python train.py --hidden_size=512 --num_key_value_heads=16 --intermediate_size=2048 --init="normal" --init_std_down=0.0 --batch_tokens=65536 --dataset="wikipedia_en"
MLP neurons of a small language model. Each row is named by its layer, matrix (up: input weights) and neuron, and shows model dimensions 416-511. Each number is 200 + 30 x the weight over its row's rms, rounded and kept within 0 to 999.
After each neuron's rows, "fires on" lists the tokens most often at its 100 highest values on Wikipedia text that the model never trained on. A number after a token or word is its count.

L6.up1920,223,185,230,181,167,231,189,224,203,281,207,154,201,235,198,199,199,239,212,224,190,166,242,231,234,229,188,170,245,192,196,149,212,159,206,132,216,218,223,256,258,154,203,216,186,233,219,192,254,251,247,227,197,181,224,216,229,190,183,227,203,248,201,194,179,163,218,215,202,176,216,134,196,199,257,226,166,187,192,179,187,216,185,193,175,200,193,206,235,229,218,151,216,218,197,169
fires on: " with" 32, " while" 10, " for" 7, "ip" 4, " ft" 4

L10.up1845,237,207,183,285,196,200,162,255,174,168,262,184,185,175,202,168,179,207,222,185,219,249,223,212,222,234,204,234,226,218,197,161,203,193,187,138,227,194,173,201,217,175,223,216,156,186,216,262,172,202,165,190,268,161,162,252,233,207,233,185,216,205,170,190,208,209,180,152,242,209,180,204,198,184,225,188,171,166,221,237,210,149,151,137,224,256,202,227,187,211,247,227,242,166,152,267
fires on: ";" 14, "," 11, ");" 9, "s," 7, ")," 6, "\"," 5

L10.up347,224,193,231,179,177,136,162,152,221,234,190,213,239,214,195,230,196,264,217,177,241,165,218,201,207,162,203,215,185,239,175,182,177,184,202,216,227,193,171,205,262,205,171,213,186,193,146,166,184,230,197,193,192,236,183,182,242,179,226,185,128,225,150,188,266,159,186,180,225,216,170,249,170,194,155,187,226,169,201,242,240,149,208,189,177,160,194,231,246,141,210,140,212,219,210,221
fires on: " and" 22, " of" 17, "L" 5, " words" 4, " on" 4, " in" 4

L10.up447,212,186,226,198,223,195,172,241,135,187,228,237,139,208,213,214,170,192,236,168,226,192,203,198,251,201,196,230,232,153,229,214,129,232,207,179,201,215,232,198,192,198,144,200,199,148,224,170,218,193,227,170,171,234,247,221,164,233,206,177,234,195,211,211,140,199,231,221,208,182,237,225,216,200,206,219,165,214,224,192,188,245,165,193,226,165,213,230,230,188,206,181,214,214,195,230
fires on: " (P" 13, "-P" 11, "==P" 10, " \"P" 9, " (p" 9, "P" 6

L10.up1214,249,191,249,195,169,225,208,201,230,203,206,208,221,184,206,207,247,217,249,187,181,141,189,184,229,170,242,228,175,199,205,198,199,197,196,185,168,247,149,225,217,178,204,263,197,204,172,196,207,169,169,196,210,210,219,174,195,186,211,245,251,167,174,182,172,207,189,194,186,218,255,178,178,201,212,218,210,161,184,194,154,252,181,232,247,214,217,219,280,207,151,174,255,228,228,236
fires on: " the" 60, " p" 10

L6.up1767,202,166,218,180,200,154,178,213,215,237,175,217,199,204,160,211,182,201,194,262,177,233,197,211,166,203,232,232,205,237,117,246,246,240,206,189,170,141,201,183,190,214,197,194,185,170,168,208,178,178,244,160,225,216,257,169,231,228,185,175,225,206,238,199,175,137,212,221,231,220,222,199,267,237,180,206,155,218,179,173,156,171,206,170,220,186,196,246,218,174,237,208,145,185,158,201
fires on: " D" 26, " =" 10, "|---|---|---|" 9, "|---|---|---|---|" 5, " life==" 5

L6.up1370,178,214,197,199,205,175,170,189,203,213,246,212,196,227,201,211,177,181,216,206,231,195,193,221,193,229,186,182,178,170,198,224,184,192,178,200,182,156,216,208,154,198,177,205,221,221,251,182,182,157,137,181,207,224,231,207,208,208,212,224,230,194,180,160,194,143,195,228,205,146,203,201,155,162,157,181,214,186,256,193,182,189,125,254,141,162,229,221,191,167,222,167,209,190,189,223
fires on: " |" 28, " with" 18, " their" 10, " for" 4, " on" 4, " —" 4

L6.up896,228,200,181,200,288,185,172,224,196,203,180,162,187,195,177,135,202,202,160,234,189,183,227,195,213,199,241,166,199,234,172,175,233,222,242,227,205,282,177,179,161,238,184,222,193,170,238,190,174,219,191,188,228,226,171,179,217,203,203,172,208,194,238,198,166,236,224,220,222,212,224,151,189,219,220,187,205,190,220,236,187,211,168,255,190,191,268,241,231,163,199,236,168,227,194,129
fires on: " |" 40, ":" 8, " that" 4, " qualification" 4

L6.up59,212,247,163,185,214,213,179,207,169,230,144,155,253,120,245,198,212,221,224,202,133,136,215,201,152,181,172,168,207,236,179,210,231,204,263,263,192,207,202,210,202,206,167,209,181,237,196,209,253,231,258,220,182,234,174,178,164,236,198,212,172,119,176,218,165,224,169,174,172,217,189,235,200,148,176,205,193,206,190,218,191,194,200,179,217,214,179,233,245,239,231,138,189,190,122,188
fires on: " |" 88

L10.up1053,174,208,197,192,159,216,168,214,196,209,245,209,261,248,179,196,175,205,172,226,213,213,205,232,225,245,221,216,220,201,237,224,211,277,220,220,186,224,129,199,137,249,189,210,181,243,185,169,174,218,224,208,157,216,164,215,198,169,253,216,167,213,144,210,174,185,180,206,157,157,172,201,277,195,234,241,258,182,221,171,201,186,210,189,183,164,183,218,155,203,214,211,203,153,203,139
fires on: " and" 24, " was" 11, " is" 6, "ent" 5, "c" 5

L6.up1425,180,183,154,175,234,239,163,211,195,225,183,219,217,211,194,223,235,187,186,241,182,227,171,196,144,143,259,203,194,241,181,199,198,143,183,206,179,196,169,180,218,207,161,202,249,191,176,172,234,204,266,169,189,233,223,215,198,205,198,252,235,214,212,235,161,172,206,214,237,270,205,212,219,142,146,172,179,157,205,243,217,254,163,204,209,242,204,196,188,202,197,180,200,237,195,222
fires on: " |" 47, "\n" 15, " Win" 6

L10.up1340,214,173,177,205,248,182,230,201,159,176,258,167,187,204,202,164,224,285,211,158,212,242,163,187,177,191,184,196,186,139,213,218,225,184,208,218,241,222,171,194,214,250,182,223,216,205,209,187,172,191,206,150,233,163,194,200,213,209,216,175,225,224,229,172,167,163,222,163,189,181,195,177,209,178,243,168,285,106,220,206,149,163,180,198,144,216,209,190,144,191,162,223,198,195,206,178
fires on: " as" 37, " the" 19, " |" 5, " studied" 4, " commanded" 4

L10.up1854,172,121,194,218,208,198,185,163,210,217,140,152,180,236,135,241,177,279,253,176,183,210,192,172,163,202,222,217,285,152,149,186,184,186,207,223,154,191,200,193,185,137,184,202,173,180,186,219,228,192,224,174,212,184,273,231,170,210,191,208,202,187,179,233,167,210,228,164,169,165,189,207,176,235,220,204,221,203,161,192,178,207,161,201,238,179,190,143,174,211,158,213,183,220,230,280
fires on: " |" 54, "|" 9

L6.up671,150,214,205,171,245,143,187,165,223,185,237,263,209,170,159,224,190,224,178,206,181,245,184,241,194,258,182,189,248,203,204,197,200,195,198,197,252,197,202,222,185,211,206,188,244,185,182,175,216,245,220,175,211,246,215,237,158,157,206,238,205,161,169,110,210,247,213,256,180,149,184,190,211,177,196,169,200,210,196,219,192,239,188,201,181,205,177,186,154,212,181,178,124,186,229,153
fires on: " of" 74, " |" 9, " are" 5

L10.up912,226,215,223,199,204,187,193,263,207,160,235,244,239,169,191,192,187,175,194,226,182,217,154,155,201,194,205,187,230,180,188,192,186,219,219,150,203,216,184,247,142,241,273,188,184,233,174,172,193,219,231,192,201,246,194,178,227,231,203,187,198,183,230,220,193,148,197,181,230,159,219,160,217,158,239,162,174,196,223,204,170,196,203,295,147,242,226,152,181,175,208,228,180,165,235,214
fires on: " |" 58, " NM" 9, " had" 6

L6.up1782,202,245,198,291,167,184,193,195,178,237,204,204,166,150,208,234,169,201,222,209,178,117,161,184,190,199,180,137,245,206,203,173,228,227,245,210,265,161,205,183,247,232,155,181,230,195,149,177,218,240,182,137,201,209,217,234,211,173,206,156,171,159,156,206,204,174,234,218,192,190,197,214,141,217,206,203,209,227,254,253,244,240,196,186,237,196,228,255,194,178,199,187,228,147,169,205
fires on: " of" 14, " at" 13, " During" 11, " that" 9, " in" 6, " In" 6

L6.up1608,200,197,190,182,208,239,199,172,200,223,217,179,173,229,180,165,208,195,225,238,258,210,225,229,197,229,186,185,129,199,202,172,251,180,201,226,182,205,193,221,178,176,196,207,229,243,220,223,168,245,173,208,205,242,184,224,169,165,212,184,236,174,238,203,133,180,147,189,183,198,149,196,202,232,197,167,192,223,226,191,147,190,186,215,208,168,269,170,219,213,179,124,240,230,251,203
fires on: " |" 56, " team" 11

L6.up717,220,174,166,212,208,222,237,194,220,187,229,183,137,187,214,180,191,170,201,297,224,131,191,193,224,183,172,195,182,220,213,206,246,199,191,217,198,211,241,211,184,158,231,245,184,199,230,203,188,230,197,207,210,265,174,208,223,139,173,217,247,218,216,195,165,245,152,272,157,206,173,174,235,214,204,179,207,199,179,198,192,131,200,199,179,215,214,189,191,174,196,156,202,141,223,199
fires on: " |" 81, ";" 5

L6.up1504,139,204,174,217,128,206,200,178,239,236,199,170,185,206,227,163,204,245,191,207,272,249,217,213,208,217,253,212,207,229,210,244,204,165,227,192,169,240,205,235,234,220,164,232,202,180,229,225,167,217,156,231,222,283,269,267,208,169,227,261,234,186,165,201,200,205,212,134,167,215,214,259,175,212,198,228,186,120,185,248,162,211,182,191,223,187,125,202,218,201,223,205,171,231,180,190
fires on: " the" 25, " a" 10, "'s" 8, " It" 5, " \"The" 4

L6.up47,173,208,198,211,228,215,227,234,206,265,227,132,215,179,157,157,194,261,185,215,204,176,163,228,183,153,211,187,217,175,106,228,248,165,222,209,190,205,204,241,149,162,169,234,162,247,203,199,178,191,240,180,228,220,178,244,201,202,197,260,190,201,188,169,167,219,189,200,182,162,195,187,208,224,184,179,186,183,225,227,237,207,188,203,219,192,201,145,168,205,186,187,210,173,215,173
fires on: " |" 63, ";" 13

L10.up243,160,185,142,182,180,188,174,194,207,233,252,166,173,166,196,170,171,206,216,215,253,247,234,203,243,203,211,212,204,215,211,191,258,212,182,259,180,201,225,223,178,200,213,248,165,254,234,237,188,225,200,212,105,186,248,188,186,203,224,173,204,174,195,187,185,261,221,205,201,194,187,235,223,228,221,210,227,247,226,261,190,217,165,235,174,145,191,177,205,213,189,212,138,204,220,246
fires on: " |" 55, " 0" 6, " F" 6, " in" 4

L6.up1186,219,193,202,218,186,203,193,180,214,233,187,179,243,224,154,225,169,188,265,226,199,240,247,251,201,211,270,175,199,217,202,201,206,247,194,201,190,189,198,209,201,224,126,241,174,200,220,259,275,141,248,179,240,152,134,244,160,197,175,180,167,158,161,219,168,195,200,259,202,179,255,185,199,238,194,201,216,208,199,208,201,179,224,183,156,143,203,235,223,202,193,208,178,212,195,182
fires on: ";" 14, " /" 13, " Stadium;" 12, " =" 9, " (born" 5, " (189" 4

L10.up1647,210,213,153,203,207,224,186,129,206,231,182,260,251,245,205,174,229,196,190,195,205,257,197,186,191,188,196,208,249,198,214,246,198,167,233,199,214,140,211,190,201,209,218,185,220,225,176,166,145,192,192,198,192,202,230,224,187,222,225,206,189,195,210,191,181,242,190,133,175,195,184,233,163,183,166,180,155,208,147,216,230,208,191,193,240,269,183,200,167,198,255,183,190,194,182,231
fires on: "\n" 32, " (" 8, "-" 7, "/" 6, " \"" 4

L10.up833,232,262,268,199,242,149,244,175,187,161,253,220,251,202,160,211,201,224,209,238,139,234,192,208,192,212,189,190,198,275,194,241,175,163,225,209,201,209,129,166,133,185,238,186,215,214,198,226,220,194,187,197,229,203,174,187,158,163,202,194,196,181,185,205,200,203,213,205,175,128,211,167,196,226,218,194,206,219,186,215,171,215,255,250,179,268,203,237,175,202,242,141,182,214,210,194
fires on: " |" 35, "\n" 10, " that" 9, "|" 8, " her" 5, "iy" 4

L10.up893,190,180,240,186,240,161,186,183,153,209,194,228,256,200,185,163,204,150,202,165,195,146,172,178,181,209,181,249,261,202,255,218,193,191,200,218,230,204,192,154,200,214,195,211,153,175,223,203,179,203,226,252,178,224,157,199,174,182,159,188,129,194,230,227,249,185,192,201,278,216,175,174,171,230,193,289,245,179,194,197,217,205,217,192,221,235,208,263,226,189,194,177,216,202,174,189
fires on: " (" 33, " re-" 6, " fl" 5, " p" 5, " re" 4

L10.up1313,226,173,235,148,175,198,223,206,209,217,222,210,203,214,199,171,213,207,181,233,214,228,188,173,172,207,188,173,226,246,164,183,202,194,202,179,192,209,168,202,211,160,210,162,200,134,162,257,201,174,242,181,206,229,229,218,172,203,144,189,234,221,233,182,186,137,204,228,216,236,217,164,219,185,206,122,211,217,226,189,225,147,206,207,230,230,187,228,200,202,208,195,157,196,211,283
fires on: "===" 19, " =" 18, "==" 15, " career==" 6

L6.up1898,212,174,199,245,234,164,217,158,235,184,200,173,174,170,230,162,205,178,192,192,163,164,236,210,199,197,215,179,220,182,173,205,207,175,209,182,164,200,223,171,243,182,238,185,175,185,185,184,190,154,137,201,251,278,221,243,204,196,205,159,208,194,265,163,250,246,163,163,153,179,196,192,258,203,156,279,173,221,268,187,145,204,204,169,184,157,192,158,195,198,206,268,242,235,192,220
fires on: " |" 59, " 0" 16, " 0;" 9

L10.up1691,176,217,251,214,210,183,213,185,232,223,151,202,135,220,187,166,243,154,175,152,190,241,212,138,205,208,192,238,169,232,180,237,197,177,190,189,161,201,223,214,185,162,163,156,200,242,195,161,191,156,248,215,213,174,245,177,180,213,221,216,171,176,151,223,191,174,209,221,253,181,167,167,197,210,202,186,180,198,162,182,144,180,214,153,184,207,229,176,204,223,212,189,194,214,211,213
fires on: " |" 41, " and" 12, " was" 4

L6.up1779,202,207,209,238,225,171,222,248,207,192,206,157,180,194,227,160,158,219,172,203,240,176,159,177,159,165,191,186,246,211,210,203,195,152,209,142,231,148,180,202,240,162,173,155,216,181,188,206,233,218,201,177,182,250,235,226,159,203,188,209,216,217,163,217,235,184,128,278,213,188,171,127,169,233,131,232,234,191,230,211,243,210,185,212,178,203,213,261,166,188,189,186,215,174,222,169
fires on: " to" 54, " for" 11, " from" 6, " left" 6, " |" 5

L10.up218,186,215,197,189,245,196,239,208,167,251,167,183,199,213,224,199,252,169,201,183,178,238,194,174,138,173,223,184,209,191,181,206,237,209,169,223,169,185,214,201,213,179,142,175,188,131,249,197,172,216,184,267,125,200,176,226,214,185,208,195,207,217,181,211,226,218,217,158,191,215,246,212,162,277,176,211,160,241,158,183,169,189,194,218,192,191,222,210,199,236,226,165,169,239,226,221
fires on: "\n" 45, "|" 6

L10.up1232,127,220,195,160,202,189,158,225,200,180,221,164,145,166,175,213,192,203,199,179,245,209,234,180,203,197,230,205,187,220,143,183,218,207,209,261,155,174,180,241,213,186,258,204,206,233,255,236,199,239,162,178,149,185,142,198,218,224,177,152,150,159,205,173,203,214,188,180,174,179,227,189,151,213,198,171,208,233,179,180,167,179,232,190,172,208,204,195,197,182,179,216,145,181,207,216
fires on: " |" 100

L6.up1248,209,215,182,228,151,238,180,245,229,128,241,212,164,212,196,223,227,224,210,190,240,227,197,219,203,253,177,180,236,140,255,190,159,207,183,171,195,198,159,207,146,209,198,221,137,238,209,183,229,228,177,202,163,210,148,206,240,174,237,214,173,146,196,196,167,205,217,196,206,192,206,206,235,241,183,181,220,194,213,244,147,209,213,213,162,195,205,199,183,181,247,180,189,216,173,195
fires on: " for" 22, " during" 17, "\n " 10, " For" 6, " led" 4

L10.up1660,180,193,182,163,205,209,196,171,196,190,170,202,157,231,207,166,251,209,208,210,177,221,208,187,165,234,194,123,181,224,240,178,218,200,171,244,163,175,206,224,225,144,239,209,222,209,208,197,183,167,180,226,249,216,187,164,146,200,226,177,251,194,198,184,208,198,186,181,182,213,227,213,246,196,176,156,172,236,184,197,186,173,194,209,221,176,217,236,162,132,220,240,194,148,215,196
fires on: "==" 29, "\n" 16, " =" 12, " Al" 8, "===" 7, " ==" 5

L10.up1370,183,206,228,186,220,201,212,159,252,231,178,100,220,240,134,193,209,195,183,205,209,241,246,162,227,182,206,240,200,154,179,181,238,208,200,266,220,206,228,171,224,248,210,197,181,224,260,166,245,198,174,224,245,177,202,211,210,168,249,171,200,181,215,162,178,198,207,222,163,201,165,164,247,232,251,155,171,202,234,191,153,207,207,198,195,164,167,208,247,271,202,184,159,124,173,169
fires on: " of" 52, "und" 6, " |" 6, "el" 5

L6.up1643,219,185,180,164,203,195,258,194,203,211,216,180,193,191,162,195,187,199,177,277,206,212,172,169,146,176,215,189,220,224,149,173,186,165,247,214,249,152,191,217,186,221,208,224,187,247,191,184,176,159,257,199,215,233,271,232,191,165,208,232,203,197,219,174,185,227,168,193,198,187,140,207,192,229,146,190,174,240,230,231,166,212,170,188,221,239,229,192,205,219,161,220,179,239,186,226
fires on: " |" 85, "===" 6, " are" 5

L10.up1149,174,150,240,246,217,165,232,205,226,206,190,204,215,221,215,193,184,173,169,160,177,188,196,196,147,176,199,127,153,225,151,143,248,208,213,182,211,234,218,211,232,165,137,175,241,198,248,184,143,204,226,178,199,211,240,185,249,127,192,201,217,192,212,192,222,183,190,198,118,244,231,147,186,195,210,122,205,175,243,209,225,193,214,195,135,171,229,214,217,197,199,222,210,204,212,151
fires on: " |" 36, "\n" 21, "|" 15, "-" 5

L10.up1150,169,217,165,243,204,191,222,171,205,249,239,185,207,189,181,195,221,196,207,192,155,170,229,195,195,205,174,227,223,167,191,197,161,187,236,170,220,209,271,273,193,236,168,236,233,224,151,219,213,201,127,208,179,300,240,127,156,216,177,175,237,214,221,195,219,232,215,224,157,167,221,230,171,165,184,239,227,219,228,163,200,227,180,206,164,179,230,214,224,221,193,243,201,217,236,160
fires on: " where" 25, " with" 7, " to" 7, " by" 6, " against" 5

L6.up374,199,252,201,196,228,156,169,174,202,176,172,212,166,234,212,250,242,189,174,245,237,188,226,181,236,204,182,205,267,146,231,174,208,232,215,196,247,184,156,200,166,207,182,201,205,226,225,176,186,262,206,196,183,198,295,188,216,195,166,231,197,223,190,263,212,182,237,171,190,185,208,218,236,208,182,222,261,201,205,205,201,201,194,170,161,218,243,204,219,193,164,212,220,231,220,186
fires on: " Sh" 30, " Se" 8, " Z" 8, " (w" 7, " sh" 6, " or" 5

L10.up13,225,228,219,236,206,188,208,182,193,175,176,170,229,160,221,211,197,206,234,237,213,218,209,201,221,133,188,210,220,199,195,247,163,186,205,248,256,212,219,209,203,162,168,243,226,233,181,208,140,155,177,261,210,202,210,161,223,198,188,193,223,227,160,242,258,204,208,245,186,152,231,175,218,158,128,182,261,221,178,191,188,144,213,219,168,192,226,216,226,177,184,157,145,224,171,248
fires on: " ==" 19, " ===" 12, "===" 8, "|---|---|---|---|" 6, " in" 5, "==" 5

L6.up714,188,218,189,277,206,237,189,163,218,178,163,191,240,188,202,190,275,203,206,218,204,221,195,163,182,246,237,174,191,169,212,217,193,188,186,244,166,209,174,241,199,170,204,182,256,235,229,243,245,185,234,212,218,233,217,178,210,198,206,202,285,185,174,222,208,162,217,189,217,200,121,172,202,157,176,222,177,244,180,232,232,195,235,209,211,181,195,181,185,181,273,210,207,202,194,211
fires on: " |" 31, " 0" 10, " Gold;" 5, " (" 4, " −" 4

L10.up764,159,180,203,172,211,234,234,202,187,162,169,208,168,169,181,224,203,223,216,250,190,199,184,198,219,178,246,148,170,287,151,185,182,171,226,171,219,162,218,197,171,224,219,235,205,195,156,192,198,186,210,175,164,218,220,201,190,182,161,193,179,160,194,304,191,176,214,199,193,196,233,195,197,183,193,198,240,239,187,220,185,171,167,137,203,226,129,196,205,241,188,185,164,173,176,212
fires on: " the" 18, " |" 13, "|" 11, " of" 11, " for" 8, " during" 6

L6.up77,216,173,189,206,208,202,169,224,187,187,215,236,279,222,165,211,212,192,181,185,283,185,235,180,182,213,228,184,244,220,192,227,184,143,196,222,196,191,164,229,200,240,137,165,219,192,208,223,184,221,198,168,193,205,209,198,174,253,208,185,204,215,247,192,226,184,179,201,195,215,240,164,228,184,212,172,195,179,216,221,168,211,285,198,216,216,169,251,153,208,252,194,229,160,194,215
fires on: " to" 22, "ir" 8, " for" 8, "ed" 8, " ==" 5

L6.up1511,190,212,190,208,236,183,185,216,183,181,193,129,208,164,133,203,183,203,177,203,211,263,195,217,182,214,226,213,234,281,157,212,199,191,214,170,257,195,225,210,188,197,186,205,197,159,136,254,216,124,224,190,202,149,193,223,198,219,228,239,215,165,218,174,207,156,175,290,250,260,232,201,217,188,187,176,228,196,225,189,200,205,246,231,205,141,250,223,137,170,214,199,182,214,147,247
fires on: " =" 53, "===" 7, " is" 6

L6.up1232,194,240,192,160,192,207,204,252,226,151,221,189,198,227,151,187,183,206,215,224,170,156,137,166,160,156,257,238,220,212,236,161,189,229,200,172,148,212,230,194,225,204,198,242,206,214,195,184,181,200,192,174,178,170,199,214,166,159,210,277,203,228,177,121,212,221,193,249,205,187,165,212,198,234,143,209,190,194,175,219,191,201,207,180,178,191,192,196,202,256,220,214,169,218,173,127
fires on: " |" 90

L6.up216,230,209,137,184,188,272,144,211,219,220,223,200,226,185,198,189,161,246,227,242,197,187,260,168,204,225,185,179,197,215,204,203,185,192,186,215,198,151,246,223,165,163,226,208,201,153,192,213,179,181,192,206,167,254,133,198,242,217,169,195,125,210,209,200,201,175,231,185,205,229,159,155,151,194,275,192,207,160,236,191,182,211,190,174,230,173,131,218,185,212,154,206,170,221,211,173
fires on: " to" 25, " |" 17, " on" 11, " for" 7, " as" 7, " be" 4

L6.up581,227,191,186,213,216,156,214,248,206,201,182,249,234,212,196,224,198,179,181,214,237,213,187,250,187,211,244,191,220,185,246,222,268,214,186,162,218,167,229,170,247,154,230,235,207,172,255,159,216,230,228,234,225,214,212,261,165,166,182,213,238,169,231,207,174,216,217,196,184,238,200,195,172,206,216,223,194,202,209,148,222,243,115,192,194,210,261,134,225,235,187,150,185,243,205,198
fires on: "-P" 14, " Western" 11, " general" 9, " (P" 8, " 4" 7, "-p" 6

L10.up1236,184,219,220,191,232,158,180,241,221,199,161,144,175,245,262,234,179,237,165,242,172,156,185,175,181,182,234,163,223,145,217,243,205,165,150,213,224,201,240,190,141,258,185,202,219,196,163,222,132,236,212,198,162,248,207,183,199,184,178,198,132,201,202,194,234,262,236,263,232,146,175,210,192,189,216,186,199,232,188,190,188,233,184,201,151,194,231,154,160,196,187,207,200,189,200,227
fires on: " |" 83

L6.up610,144,218,217,185,240,171,171,192,187,233,207,191,179,217,206,194,242,173,215,212,198,217,249,190,189,235,218,147,223,210,226,213,206,190,129,148,217,205,264,262,206,207,229,200,188,244,196,166,210,200,183,211,161,189,262,258,189,223,175,235,145,189,162,160,181,197,175,200,163,213,251,228,204,181,165,253,170,236,197,214,226,178,213,207,144,151,185,216,190,219,202,227,239,246,210,195
fires on: " with" 47, " Z" 18, "z" 4

L6.up337,207,212,172,196,199,217,200,214,218,218,162,169,132,229,276,204,198,189,184,221,237,228,247,146,186,179,207,212,209,143,217,244,200,193,224,171,173,187,181,174,169,208,224,226,200,217,234,215,188,266,174,206,182,275,212,209,174,180,137,194,194,213,207,172,239,176,191,153,210,170,225,183,185,182,184,220,228,178,246,202,232,153,164,210,178,162,213,223,192,223,190,211,207,231,229,151
fires on: " |" 93

L10.up388,172,228,205,180,223,240,216,184,180,199,191,225,191,179,224,241,221,155,224,227,193,181,176,216,206,155,189,163,238,231,238,186,208,144,224,212,203,241,228,209,215,149,223,154,205,221,242,188,204,213,214,197,170,224,181,217,237,219,157,245,200,196,240,204,206,184,184,187,202,198,170,185,196,177,284,209,223,214,222,161,189,204,176,228,246,180,198,236,179,153,195,193,171,162,206,230
fires on: "\n" 68, " |" 27, "—" 4

L10.up497,225,189,250,199,250,189,197,212,195,175,208,213,159,202,182,185,164,228,217,170,191,253,199,241,189,153,244,186,218,236,147,207,175,249,206,242,208,245,195,176,216,224,214,238,212,174,189,211,206,206,190,141,150,164,224,207,220,199,220,137,220,251,146,170,223,251,224,231,203,197,265,130,155,221,190,204,195,144,224,193,161,212,199,201,221,233,213,173,190,233,187,194,200,192,218,189
fires on: " and" 27, " the" 11, " It" 10, "–" 6, "ec" 5, " \"" 4

L6.up1298,210,153,214,234,249,169,222,200,203,173,185,240,153,210,166,268,202,223,189,222,190,187,178,207,286,155,185,234,171,205,257,161,171,190,230,231,205,228,222,194,164,171,177,194,222,201,183,181,169,275,203,182,163,187,171,182,213,195,213,201,217,222,221,205,204,266,155,149,204,231,165,205,202,200,215,200,187,173,192,173,183,186,146,207,177,163,218,155,192,188,207,190,207,181,217,195
fires on: " G" 41, "ically" 7, " for" 4, " |" 4

L6.up1467,176,209,201,224,203,209,160,239,179,193,222,178,192,171,177,190,202,206,184,183,176,210,183,147,212,165,182,263,153,224,206,225,177,201,226,127,170,198,238,202,178,170,231,261,143,232,151,222,208,227,185,201,197,183,205,211,156,209,169,206,210,190,197,200,217,205,192,220,222,225,264,206,174,210,188,251,190,167,185,223,224,187,240,236,234,176,197,224,205,188,223,174,224,214,238,181
fires on: " to" 33, " of" 8, " for" 5, " by" 5, "st" 4, ":" 4

L6.up171,179,238,234,222,119,170,181,232,197,218,223,242,204,228,204,215,177,211,180,217,170,161,211,196,159,242,183,199,223,175,217,208,220,191,169,190,184,225,201,217,158,224,243,251,179,186,194,205,179,220,111,192,233,221,234,222,164,159,179,171,217,262,176,193,185,202,152,204,150,219,223,195,200,164,189,205,198,204,245,221,204,248,208,211,176,217,190,230,244,190,146,170,208,159,159,147
fires on: " in" 21, " de" 14, " of" 9, "al" 5, "ic" 5

L6.up1362,208,183,207,229,125,208,260,187,202,225,176,147,251,169,238,213,178,166,213,184,226,188,211,186,152,215,162,199,229,127,190,183,222,221,190,188,198,233,199,175,214,180,205,212,156,229,128,163,182,207,195,210,215,239,194,180,179,219,173,154,290,218,229,173,210,251,180,200,210,221,154,163,171,232,196,233,242,244,224,181,168,140,181,204,214,173,204,201,173,200,206,212,240,209,180,200
fires on: " |" 33, " —" 18, " 1" 7, " 3" 5, " 0;" 4

L6.up776,202,177,185,170,213,164,186,161,197,206,205,199,219,202,148,188,180,172,213,215,192,192,190,131,218,183,189,163,167,204,195,183,200,179,193,199,194,187,215,224,240,181,175,229,238,173,144,155,218,177,244,123,220,238,247,221,176,237,201,226,196,232,170,211,241,161,212,197,250,213,222,205,158,231,153,209,200,151,184,243,244,189,203,194,227,205,195,241,212,234,182,214,187,194,158,214
fires on: " of" 48, " in" 10, "on" 4

L6.up311,206,198,226,198,236,166,197,238,160,197,194,163,237,191,196,223,189,179,179,223,116,235,157,203,206,152,277,239,247,200,186,159,192,249,207,243,206,205,197,220,180,219,209,189,180,226,202,215,244,166,207,254,246,169,213,245,223,228,191,224,207,226,179,177,169,222,190,191,203,194,128,214,193,255,251,217,186,186,149,231,141,248,186,193,161,216,186,183,177,199,200,227,178,228,200,204
fires on: " |" 77, " Title" 8, " Rank" 4

L6.up1775,217,226,191,179,213,189,228,228,201,220,174,212,184,168,180,198,183,229,215,216,192,166,163,178,179,219,204,200,238,241,249,197,229,211,230,153,208,254,197,205,178,208,194,235,192,201,129,268,179,243,207,175,237,286,218,210,160,214,183,196,189,189,224,197,181,208,214,204,212,133,213,183,257,198,278,158,171,194,219,177,234,153,203,186,201,199,242,231,252,201,165,173,188,279,192,201
fires on: " |" 36, " v." 12, ":" 9, "ham" 5

L6.up847,244,219,216,200,231,230,187,196,217,194,202,172,179,151,239,157,247,254,264,199,196,196,232,163,172,240,195,189,177,199,256,187,199,153,215,262,176,201,104,205,176,179,233,179,177,128,201,178,167,184,212,227,227,200,219,237,169,207,183,237,203,165,146,232,179,235,214,201,171,201,232,199,201,219,162,238,228,197,179,241,170,220,207,223,160,129,206,229,213,174,216,187,229,197,201,208
fires on: "her" 15, "er" 13, "per" 10, "ur" 7, " post" 5, " Post" 4